Weights of a small GPT-style language model, trained from scratch on English Wikipedia.
Size: width 256, 4 heads of 64 (1 for keys and values), MLP 1024 GELU, vocabulary 977.
MLP neurons of a small language model. Each row is named by its layer, matrix (up: input weights) and neuron, and shows model dimensions 0-255. Each number is 500 + 40 x the weight over its row's rms, rounded and kept within 0 to 999. Numbers have three digits each.
After each neuron's rows, "fires on" lists the tokens most often at its 100 highest values on Wikipedia text that the model never trained on.

L2.up442:547511532536441485467486461501425471529456509465461575509506528517525528508447447555507429507441502535538532377538519444506504536441550502492512533527420513573451574559537517511518535538557469467433561484482460402463485446499514525506476510516450546542501487511490476494535456539435500446466495492471516407448439488535494450524518515511461468493546558538478516532511552396554497488451562535481505469490488502586538480581426483520511425449484584460454485523492506518476504452457426494544462468544460511517517461527504461544495439493506526465514525510527503517419470516435510548479570514428481538440533521383439540526497466434510505531473506494497468436514555544474479501512483517490512510539548533439571526529511487456508500533448537490517500549425514578527496522517562
fires on: " the", " its", ".\n\n", " c"

L6.up30:554528540552504492483527534450548430504518406548514501426446462444547525512532499527569515526470417523582504446584499519526512443489446487488445542399471506456480494437477529537480498466513526492551527477561484512511489486473509433521510578487426504473487454530477497473528512510502523449522485469486533513399519493441455532451487463509520434540538579509462487513519548521489527508502481464512536495528458462477398458534480500578524448428566495529568425517561559467538547510571487550418463515487448502477432485468530498522491486419523499524521500495509483525406471512529482532466513463496519543481543466454496486548519586541461485561530550483447449548524542498519478499497487500484447406460515544562547497502446475503582521443513419475485546523438512431446491492551475
fires on: "ew", "own", "ain", "n", "wn"

L5.up185:503498547548501443520443411592489525552537512566521521408576525509576498486516489487475502506486439478521498445446561457591537497471447473515547449476396533487482624491470520512526540545519523459452479538473472465479468436511453455475502551514489532502521534507521544470491524392458548486441495509432465438498513457521502458443488573519573487529487531533450484487431505484593448519485512543540522457529459483519532466529493449518516478457517477506489517430487529525441562576523506480522492541484541538496477475505560462541465494528536515454557473506472524534458492438462529469488571485488516560452472533461459562486530468576513464550451558565510522464480492556469488419517490487440482506423517527476491456545536533509524470535459490424484533527494519575466522525415553
fires on: " st"

L2.up906:551521531550442531480513479499461530505488445474472519453487543446560497499522473524545536522483500556563528470496513454576463474465487455445490470426475488560525490449542519494410513491558546483569600531488465490417490488520452491511517488609406527542539495511531438504522470542520467412479470471462512504453507489482549468516456478492476427542537509483504462461547492432606568529529528516452537458532491504563420430624489550509549453465484519474523495473545483502455478536542531413529508535529448565507509543507533541490507498455553460464480516478487501549492510475516477527513496445500465503535462451473515515492489481558595524541531460501503490537518559547445509508484432509468565422422563533473509478458502515510555410478459449462483492580454526544509534437513491
fires on: ".", "ed", "ain", "n", "en", "a"

L2.up89:514541515514480469564552438546562533524493472519564567483478509473573523526405485509487511477523494522510536514529499483533529509487524504520450473464440491563485549525510513496529501613481564477475508494427425501469511409551486506525521496544492498528494504567495512477518517530537523514422464541491538409531425488511506558431495551464549452482472511474446548555479541516489481538507588521468472439484480443557461431581456522455490442466544479485426481502512508516452484479583517481519483513484506581506487489448614519534480468534540522486519445536469476539528529474522493461574513500434558506518512508494502573475529503536543491486448473565524508538529561465395508496470448539432540501439485504540472518536553580461453472532393460457475429492488501553494496569516583
fires on: " st", " the", " h", "ous"

L2.up494:546481529467554380486448485507465509501482451527437555475476504464530560524476489505507525528550436513546524441481551514569505449500477539546539527532531414493500552482591494528489451492506521417434522480505470483443438508563464408513465553529516571507530505566518481472491533491462463542460470466536498486484492494512507488442524578476519480542535502569485514469495551534513470525461476525478521464537437529520512477613477471552471441549507565499479524476506543518484533502522478497477474549538506519480498490522637468547428464548516497454527444427431547530379527536435501514501490442473566434486484507472564512461492530517529459497428593524559488471481495488501473488474456558554539524460498505423506445548510504561495513479441494445512440487450481523478476491534586
fires on: " l", " t", "st", "et", " st", "ly"

L2.up966:556502487531450459545512468567468486486504495563512491494524478508521539525544566480485547508433487520491516445487461511590573520452512419499507492564440499472467589516585506498423496596538475495499546490480461424484494505530547504541526501569536479527505480496458570521549449562468532465506447515475556480411521434525452451502485483481465452501475568520503455466585555443527500483488510492591562500490507497600529452611479544555484485389471532521547479467554507431482534447518428539499462528473476562479508540533505490518514490504558531474534518529569467514523496458514416618524568509483496500490478477460476517478505478487518479501546526533524439431556508520474462524480389455443501465484547522480511512529538497458493439514450506492474472529446508555529489541488498
fires on: ".\n\n", " m", "===\n", " a", " the", " "

L2.up337:526525516519502452458457484565531458462468525553468565536524494484505541528376538491499485511507534437488540433571514525490517514473526453464525482511478465546443511438572589479556484544467514450462550543435527466479518410529447471491500466558528498475509475505464537479496459520464437555437494464427494455441484462476539450414468498502508482555541534580446460534572489511528533459477513559464510494505454499557530533580496516479528474477466521450452422523449466511503517485516462522522434499519495450496531521560554524516502468491485520478484507473437417570417528490524546509451507431496583553491493480510471462479528520529543475515451508494481440435530508484479473479514500532438477519520516572468497548526548560441542502535364496475536535550470470561452488493548608
fires on: ".\n\n", " and", " the", " re", "ward"

L2.up422:503487577450508512488468467563485515548492483547477511483529527545498554489505525599521536524487442510424454447443517494516516485458559478505501446457470478528487521515579514521514535535448485514398536512489492479447526442583434485543520481580538469531492466568508527523516457521475464535415501508437594454515477454562527402485484523532573515537546535466554532471476599490533451538507517557501523482516403486554479494605513501519546483426554478527428476444515526491519552577481449457547475517497535586493471461479486485557490543576507521483468484430491500516491534502480534481514534476476509524492421499457480494480510473539612438519485449530505496464576545489435497505554485545488491486475476498473513437490520535458491521495486528438478402492495448495453421533523456
fires on: " St", " st"

L2.up483:518499467435482472588468435589548513562492504439502500444552527500484483477457513530535589533537374533492506488495600446588558446460540545562524491464483523519493508560510545479516546536461486490471453508486512498528465478553424522471503543515509530535453479519556521454510496479523494536419524471512478432532448469488514473435504523543598488595529458536481488499466527522484511509557468568490495502551435475475452539499487494530491489503487479507509437462515485479458534532450503457501451485528444530432421491436497512544470527507510548451500466461451520559505590480502445447479478422536534473490534465540544489572504475549523431506453563541409519462484454500543449561493505488450424500397446489501473494537550505441514474560485443499488509486501517469429548486494534
fires on: " st", " season", "areer", " time", " St"